config.yaml
num_hidden_layers: 23
hidden_size: 160
num_attention_heads: 2
num_key_value_heads: 2
head_dim: 64
intermediate_size: 960
vocab_size: 1542
hidden_act: "relu"
norm: "layernorm"
norm_place: "pre"
norm_eps: 1e-05
positions: "learned"
qk_norm: false
attn_scale: 0.125
bias: "all"
tie_word_embeddings: true
parallel_block: false
init: "normal"
init_std_qkv: 0.0421
init_std_o: 0.00695
init_std_up: 0.0421
init_std_down: 0.00254
init_out_by_depth: true
optimizer: "muon_variant"
learning_rate: 0.00763
lr_mult_o: 0.976
lr_mult_down: 1.5
beta1: 0.95
lr_head: 0.00671
max_grad_norm: 0.5
warmup_steps: 200
schedule: "wsd"
decay_fraction: 0.918
decay_shape: "pow"
final_lr_fraction: 0.05
batch_tokens: 32768
max_seq_len: 512
doc_mask: false
train_tokens: 191200000
max_steps: 5835
dataset: "wikipedia_en"
MLP neurons of a small language model. Each row is named by its layer, matrix (up: input weights; down: output weights) and neuron, and shows model dimensions 0-95. Each number is 128 + 24 x the weight over its row's rms, rounded and kept within 0 to 255. Numbers have three digits each.
Before each neuron's rows, "fires after" lists the tokens most often just before its 100 highest values on Wikipedia text that the model never trained on. A number after a token or word is its count.

fires after: "0" 31, "9" 9, " part" 6, "it" 5, "t" 4
L17.up124:143131103159115129148154125182114132127108110135125142134123150167161160113153098116117152132126088160129138139109103107095145156097115127142159130110137115127056119089131147168139148105124148142119154116099150123101110106115102116174115102131128178166127132100170135050124139164116115112
L17.down124:107176160145110107138064085115164150112096166163142154150126142093106069129145144130099142103143164130089148117152106156160144091132106129068119111125154098156120121135113103077137147142154130134118123146153130132148134100138164107135095097162133108116120102157109112127138089145151129113

fires after: " |" 31, "|" 9, " b" 6, ":" 5, " c" 5
L2.up338:139121101142140134151113143102132115100090123145136093143114094128162184123172152137116115120145136108154133129126155155106139114151115140113131131131120143154152084119087125105102144141113125119100121132151104153113189116115114136141115094112163101148119162169108126141150105154190165065
L2.down338:155108169117139122149135183122112130127147128120146135114138136167118129179144138121171116164125089141166105133120137121113140127135114108156122120138145156157160109090119119144147092146090150157191149120131125124144142115147085127140156115118166138161113188133146157118098103100090096121

fires after: " (" 16, " t" 14, " T" 12, "el" 10, "ad" 5
L10.up397:140131186120113127116155118128159143111101127155170094178101128144173162156099146156149164108119128127159120127152150127108141153163096093138127125116111109145132115120161138101106093094125152103153122112113134156123128119134144164125156114151115120152117157142132111154149097120123152099
L10.down397:128137097133123123121108140126130122122112105121098164063129115128143120112143126141162144144123113139120104106118120096135105111109164130143152153109097144085142117128098147147125100131135124129092104146150142100154130146113120098161190090107097092125123152150126132111167122189152115164

fires after: "," 45, " n" 17, "0" 6, " was" 4, " comm" 4
L10.up763:143130090100133120137110131157130121162148133172133164123141124117105162088126131100118127104144109099117125141166143123134138093148113150109153131187085153071122156124111125118119080191167121108154121137105101133123134125106122092125125125146106132124133169105134142125088145124186125102
L10.down763:121079121105130138081142112179132092136142096149110108126120142109161095161139119152131111175053162116124128140116147126102110143133117149155158133161138128154139164153114144092165136070101131140172127172090085143148145132100105153119172103140098108157121106130161128107133118118154144158

fires after: " L" 31, " l" 16, " T" 14, " Y" 6, " Q" 5
L6.up827:063130110136158112142125104115118155101105127137123155102090144137156155120144120109109105131113088088173067160177153129125117175070108118136111130097121127132148143073135117109105089124149166136109114073080142152118135134129122158140128143147161118144142136115146121118117118166108119119
L6.down827:119144157134123155121141132174124151135154132139124154114161127125108108113156144127093150090133111137147175148083175102148155156115139129110101057144130143169130162134140158116163079125096083104110097126183094111111154180126112086125164117168169122122124142108124161148160137111123150100

fires after: " |" 20, "-" 12, "|" 9, " n" 9, "at" 5
L2.up791:152158095140101133139114118126112123074093102121137135145063170121128146145149146153093149117092153107123085133152144136130129101140123120175125140126121131119161084122116146141094114123128142143137144120140110129150168126179175105093110122095154112104139110144102136167102119108127142108
L2.down791:068170142110124110073164155124164131127130086132139157133157090138075109135143152124141108150077133094116129167118137099077099153123108169121153107140151110101140096129152155114135133163122141128180079161102108098125131148169092147116090107127128109128138119109099133146152091136090151171

fires after: "n" 21, "ow" 10, " n" 7, " N" 6, "N" 4, "g" 4
L6.up479:110117101113092107106108135132149143124124084135080171144129161140075171134163084144121169109144163144130098136157120124118132132113129140086171117130127083134140142119124134118164154105142130110097114095110142126081163132112151149161132180100134094151096136102114132106138123110167165155
L6.down479:140094133143152123125150103122123124149122146121126109113078090137122137131091117104146156144112147102101134126141133131086118155124107170118112140142165122169132111103121121141074123152133123147120107144111116177153059096106129090120123140111170167163114128113134129076080167134117116120

fires after: " K" 31, "at" 8, "y" 7, "ath" 6, " Ph" 6
L13.up667:101154174168127133105146155109150117093135061131085147121140144135148150133133142133139111173134089135140154138123144109117163114124150131128118130152088144095118166092103109100134110073117129127150117123128141097092131143149134137093136103112143132182134134130146108118146157099118103119
L13.down667:159115153086141156089126123161149137122113115141136140113089110134177112102083101162100137119124165144141119149159132135146152152140127124142101102105134142098092161134115160153155129152130130123139154108120124108152136097085146122159107144135142135108113129141138145145143110091117167115

fires after: "em" 19, " d" 10, "ro" 8, " D" 8, " t" 5
L7.up9:140103110151126130157148116183117118148090079099154124151181120110127116079118162160160098124143164131110071143098124115132123121157101109135130112144143129110122143108135122126108099168141167094121138127104116140113112141120114102175140138149190075148134146129119102151114152122132120115
L7.down9:115127152100114163094096143134117102147124135131106134083149148132118103135124127111138155112139058109137118124077129131150144127144114140104107123150120131128138133162102073131124105109185128098136131151107162123174161163122111153124125092114126143135100136145140066112117119154143147121

fires after: "i" 14, "u" 10, "ib" 9, "ul" 8, "in" 6, "ar" 6
L9.up542:148140155125134100130132118128120142176090093132125128180116136167163133126095139127151166129124141098116123154174117095115162082166107145110151157115127094100146140127121153146121093116142132073139110131147155155124112091140133141130100128121115120135130131172087104140142099128132091066
L9.down542:137089130150118117109131114133135163132150127089077128138099129150094151110112123102103146158086125134128149140156122159075128158173171114114116096123156101159134108134146159107091089135118104127171141203163137118153124151149139108153168120106116097160125153104156128115150125117121131124

fires after: "1" 28, " " 14, "0" 11, "5" 9, "4" 8, "3" 8
L19.up110:129085127137167133161117125109132177139111077121154125134089096112146106142093142148157121114141093191092139153126153131141132138172145128130113109133154179146164119110143143128146135133080118124149135120138146128088066146141144139149140088117094119105147168146055133142146167155096160144
L19.down110:142114100138137116139160146145164086121173166110092120133086131103127140151120108121109160151148117121126089126113151151133148078125146090106075116092183105109169129154129124106118078159111100146148114112142102159136114126146143128130106161128134131157125117119123125140136075143096146166

fires after: " w" 30, " W" 9, "ock" 6, " cl" 5, " them" 5, "ines" 4
L6.up662:127089150113139116163099131130156137132111124096140106122149162125137105090142138145082172150156133099124098127155103105108166103113092122146115144170122141126121099140137178128115127112135131125156120093100137104071097122114143087147054115120121121145111175137155117102114136121159189127
L6.down662:109141097127130155127122145168142144147163120115157132179133139078076116120124169176090139124178100137142149139110137106121094118151086097168093089128164123130103109134088148066132147140092141139065099156157145142154119146128160117102159088117162100119124139102147123124112116139150111138

fires after: " d" 39, " D" 12, "ug" 8, "D" 6, "d" 4, "ar" 4
L7.up123:119118090146119163155141129157140091128125120150115151150175140116137171113145120117105108126186138116122063160109116132094144130114183142105162131150102095117111156146094150131150088138143159109163091103106072146119105108109122139164157134151172160142130098090090144110152128116115129119
L7.down123:125124110108121132142126120128122144131158140131102126105115099149143120131103131136190099113128110131114195139131096114147134117114114139134136135133104115144152129131121128140157123150189119121044158119146171094158160126100155112125133157086127124136124121138168070071166132113130128102

fires after: " th" 16, " W" 13, " w" 9, "T" 7, " k" 5, " to" 5
L13.up631:098140104121096135182130161095177118102120109133095144176126160105096111118113134163111135105157124085119128151118093117151130119122157115114096179130135096103124137103172169156119142141114148162109121116123105132105102146142151105147124115126141155138137154115122121147159121128114157147
L13.down631:158152117138126101145159139112096106118127071133116137135090096153086106124106182098121136158138103128107149129120129160100103138113107155155145137163119149113157115137094136088149102124142167128142150127156118134132075103119102110124170158123084161130163148086121178155089127082152116159

fires after: "1" 77, "2" 7, " No" 6
L12.up33:155127133108078160101149102070116126140132106105143122097111105095122139113101118159152098112105126121124109128133120170145084121175150109137116108133151091113125132092129164123136164148094152109081134116131123164114131140108131159132148086113108146114104134149085087152187167128152149118
L12.down33:116112072171147153156117127111099159136134169149133101119082149124134147179113096120166160079121140103092135113127125143140170114125150130150121135109148104094174152093162107139106118146123121114122186152123134130098106067143141092108153113115136126091116139155144113085167140109111147163

fires after: "°" 12, "4" 9, "5" 9, "8" 9, "9" 8, "0" 8
L19.up915:094102159177118120117122126090163161119108130117138140139121169093095150158133111123150123097107147130116144149112082099125108121122129181118128118120125147140082144133145131146141128131130181095058103158133110134118140131146121106149112090120150128135142146153133136141119125139118087139
L19.down915:137089090127164119142097138164129148120085095126134129107120116086129125120126136118078120145171102043115127119171147134151163125170109125133104085096147136142109081118128144135123147117140096152135189139140115131131121122139124126126123103120104158124134142124123113151153151155093163136

fires after: "1" 19, "2" 14, " de" 13, "0" 9, " " 8, "9" 7
L7.up658:132129132154141140143133088149053098122140132133136170161070129103107099116112114085158109140132118101112104124167118084163146135074136165123156146129116123163076099124134132158151150131128129097103143133115125157139122112162141108138148177099113154120084151171138128118089149142121136134
L7.down658:127161106069104119118116167125121124127115091142108151120102139115132117136112122139087122089129164150121129080151105134122137116148158117131142153154117148143126132130140132125090129142153137175091131108077143126060124147129131137110082097117143141138123074128142110152138165120154148117

fires after: "0" 19, " m" 14, "3" 12, "6" 9, "8" 7, "2" 6
L6.up644:138135150117107115138185176115102161076171113143144184134141111065087126121104119093145138108146136154138109137093138094100111155105144159107124119136124132124145099150079123159154157119122150094087149112107071164128139113148135094111086138107116145135149137138158137136116158110095126101
L6.down644:105100158132086181146170132091132131127089172164134111117100108157111075144127121104113139121127149060144104129137177108135108092192178134128141163180104135098132123146120159125112129126117133126147126135152122099123133108152111103112159115161102127144151161119153096130142142135143126098

fires after: "y" 36, "ag" 7, "ip" 7, " K" 4, "ro" 4
L12.up0:100114165128061128140139116116118132091141108108120176108145151134132142138127205171138138118126132113164128123105142125124128132160148128101150153109140139125120175128137094152140123126152148175151087117146109115124124103144107169121122105131111141138090148099138111138091151146097088163
L12.down0:105078156128162197147133113090151149144100147098144080158124107098119122145066096113126156103112164126119128145104086136116103115128128153136099128092150132143136118155142174183128144140115131143160124164141117101110118134121144117107113096146127137147105125127150152134141089121156134158

fires after: " d" 38, "em" 8, "es" 6, "v" 5
L7.up545:072084110114141127135136096156103102149125104134158132149138115103053154132152098110120143135137130132135069115127154162156170095126093115103143109142146133094145150134151142133132111140122091125092116108126116168102115113123133109160122126138143142172108142158141136177125130123131170119
L7.down545:161097158139111159123104117089176120155149099113134130109101145117136114128124148107138112145097173120133079129108138140145146091116144134157164120135131147189127131181126087163147105086123137116080131168111145177124169110125159130100120114099113133101140140135171109154126105126130117127

fires after: "." 16, " W" 14, " w" 12, " c" 6, "|" 4
L2.up20:141144142137156123168125146129101121140096117145116112105146126132143138123147101153135129135126132101169141143129138098090150114146106108126140134129099188127143102084112148157088120120126133123116147069196075152155134135144167120125103114138122109147136114100157125146196098137150174160
L2.down20:141127155153145126111168143124082139062125117116150133094148087141162134135146089150134132110187122142112125135143137126128138123111104133112105126174154160126117082131147122157121114080111118144095134114166103125122111144116171076131150155122142100164148093126122137107155112136142109146

fires after: "2" 15, ":" 11, "4" 10, "0" 9, "3" 9, "–" 9
L17.up605:144082141132124160129150099127080135109125132091093109082138097119145091143138108110165108120161107148129126129111099116098069135160154125137127159155122119128133108146114145149151145098124181101082122094141062115122107128122088160170137147115117105104165150123156074153151181119107100143
L17.down605:113130100161081126101114104131143166138124110152133145133113078164163179145140098155131097137163136077138109105166109091131133155145160128128173107106146125138097123145112099122108116140146142141112136118145160120082124143126134108088109154092105127129117102102122117161126096167142177111

fires after: " w" 34, " W" 20, " T" 9, "W" 6, " Y" 6
L6.up591:083131121137094114154141096098120123059109168108097149132147138086113138126128085157077181138177123099140123100143134133118152139122126110121120127136109146148146136129163145122093122137131152150091115148114155123116160144127153135109095116165118088157151110146176112128142123145139138159
L6.down591:132123109119108161123117156069154158112155086128107083112151129138172105114162140132150120150133114153108124135099136105161134145162126154130118094114140152151106104182113149081148108156142105103086123130197142136130103114123147122118167141079155147085107138137113139138097141139151150144

fires after: "0" 23, "t" 10, "ro" 9, "1" 7, "fer" 5, "9" 5
L7.up834:144157074154075129163122129169132095108118159093141149145148151122138111160121119111134173098151120099107100119141102096131137141115128169122118136108133089123098185071148122140139138108152135144093113126086133099094146128116136169112102100139133094104086122155148134109153117118156085136
L7.down834:118105134139126146120122135145107170138124139106125154122164114114112189158134112153116069156178111086125115093127125146132102142132083107087111125107154135149113125104140093112114107136137125098122115088129125144124100101137136156147151127135103079128132120143131105116128124162131142097

fires after: "1" 31, "0" 13, "our" 7, " play" 5
L12.up314:160098105156093156123121122139110138105142147161147094121111092099131115104116125137126129114106156140155149110169122138155153158108146136113126137153117098126088088118159119108141187131095135104137133092140110156083122111095158117109149098117117104062092117147112086178147118138132131138
L12.down314:155146135144122138141113102145169109146142081147124145183111110097101133171124119148109172130140107115096086136132121119096131113147091148095121117149115108139111141122158100141065125110124074164122155146165095064122111131111142119125172084118157106108159134128123143129157094128101098146

fires after: "," 30, " att" 18, " def" 6, "m" 6, "0" 5, "em" 4
L6.up173:184141089140088105120127145143136101135180143142134121085157134086107135100103151108117137075151101126090124160125133124173109115084148169139177146152121119127128144124128123077121122132113111135129125132089131160178139135113123130155143159109096141160096146073157124163117134135161126131
L6.down173:147119142111124140161156191142127109129136172198138194116129144117125145134102123116117116105112115126087131143108125108126128157113122142157102083128140136161100154118136128145142120137150114116109134134098099104139130149120102158137127170167122134125133152117130105125110106093118172108

fires after: "1" 21, "9" 18, "l" 6, "ex" 4, "in" 4, " n" 4
L19.up766:138104134119134151172154109159146166128135156137156148125126094103132132125115129107115138102109134115149147132149142183096113109190178130139092118162155095129117152095167120097140124126139099150093153105136119115124130137090153096121168128126119154120072112089068112160121111125153143108
L19.down766:104120113145151149098110124142103135118143144110116118124118193131154114182094117137102138112176128175152156150109139072155110133126084140145118130099122140086146145103142178137101138099127123103129073112095137094138129148157126098135124122090087136127157142139146134137139149162108120151